MLP neurons of a small language model. Each row is named by its layer, matrix (down: output weights) and neuron, and shows model dimensions 0-159. Each number is 128 + 24 x the weight over its row's rms, rounded and kept within 0 to 255. Numbers have three digits each.
A block is one neuron, or neurons of one layer that tend to fire together. Before each block is what it responds to, as a language model described it from the Wikipedia text at the highest values.

Description: University of, word completions
L3.down575:174119104139125161140140116113113151145122171147121077142152101108112136130133165115134103142085129143108123141151096099146175108162115131108126092182132181175158090122117126096125133130151107133131149112123133129069133139105159122108135164107158134124104118169096110117100121122104111112128086144180096099175109139125145154132142155133125130126102102123126143100110114132194106134146197141094126115118120115160133149108104120120096119166080132136101096147158102102136144147145122

Description: Name fragments and heading ends
L3.down421:097131116116100161112162122113115146121145124130125131158124153133123148087089163138133135125107133130146129109124185146122116134184140175100167132180109146155155136156144143116110107111144117164174107119144131115139125107151148142119095156122115163067146145137113117147107169130156146136106076120076090123120193103110129130087126125134109123136143119102152089134103141096106099082088154127096144161170180150130085112164107118118113109133127121117094124100157116130116119142124111

Description: Vowel-ending name fragments
L8.down85:141120152110142158169116114164147135142104111166107099100147089144153151114110100129121146138143187114178137136124110144121107118121128133154110189104078130124130148094135106147138114106131107132137138146148091114118098119160140130045108123100116110090132119129127160164124125145143099143081131115155151129133160126102106080126184141146110129127122119151121079186115161113130144120120155136111137104165148106169118113141141127126155165130136137140146086103118130065089123107155137
L8.down175:113104144119133150194157129120104148125146142140178116101165135109160126180116131144181117126143122169084124134114155118091146124134115141147099135133138123144097095135130169136142093099091134124099097147097169129104114127142112168158130128160130085124086148107144103130119119105146165111121085134136172163088092138049146139131174162110093128106133103124121131148115099130113108128076134115142147156121083105142153126142127113126130121093150136166140105134097133160119140141126132
L8.down207:163124133115130137132173097104148131114097169113127085076103124133124094142112138096128115134163123167128163123150172115142154117132106137144121136165096176160078110111169114126154133120122132115134122048149142095077145100130105106091096147131128157154101111137118156103125096139133125150134155168107116164098130108089136145118121151178128117089126132133095113171093136108140143144161109102119154122161090123105136129116163171118155153142086152129123150142106130102125143136149129
L8.down243:119115099107124090126127136108137156154105162108154131157110164173115124189137130136139138167158076126155126129096169153102108103154102140142139120164115172107133124105124096089143107150098112061123167129095102091162143127140104126175124122114092110102193146173164136129145164137150155103120134152166138135111103116107093140147123149132138121119095121137151105131099142113142095097152131137124146171122112117149134123087122128139118150130075111118096088155117129111133112150126139
L8.down385:118165085149130118125084152148134150119096092164137132186119121079118136129145126130115117124139126106164144106126108192113102128148151141111114152145112170111111173163123136144124130112131135163117120074111126145151131155143127129125099136122142142159111162167142111157117168119135122114135133128093128142130138168111146093117115130109112074116133098115084119085139134062147103151124135131100119176149167124158142111128112083151098096126137134166129110164117158123084112142064149
L8.down496:118141095145133080132152091092121149107152120136123108069098155164114114145132139125135148144126084142140128121128124152120149148098122124147144150113136169165108111137113106080107148139126131147129133130130173168141153137150156113107125128161169121128132111164104060150121124167122113139154147120129149145049124167140154156115094170144110124108132169122115148089161104124142091121136111113115150134164114097082097150143121120152142151099086077120108095133126161095133125168112120
L8.down511:158100160138140129126130088150126153110140129128194164113120123151116129145162087156154154138155175107086103134163137131186125087130168136140113123066163148098065109133146107127148123098123137164147140154147088095116119122107160099127142145132144083169108111123167114136135119156087117148112134115099085117150117122155081163104104139155147099164173116113138106127108132100130138122127154098131116107144173145125113088113094107118141116133134146102129126129150116110144127111108128
L8.down599:108128082103095117102117183123146144127142144157108186162156148126076123132130132139101147126126137120124101118129135130117123086180162142168098118135103144146159146152145111100141148103131113145139157109126128109141152147141121164089142129145138094100116145145138135174096136085154118118114123159112110140097146127122076167094124141161106173142131097127146124175075169146143105147107129150123139120084104119125149170119128078126099062152134130115122119094158141114111100137125095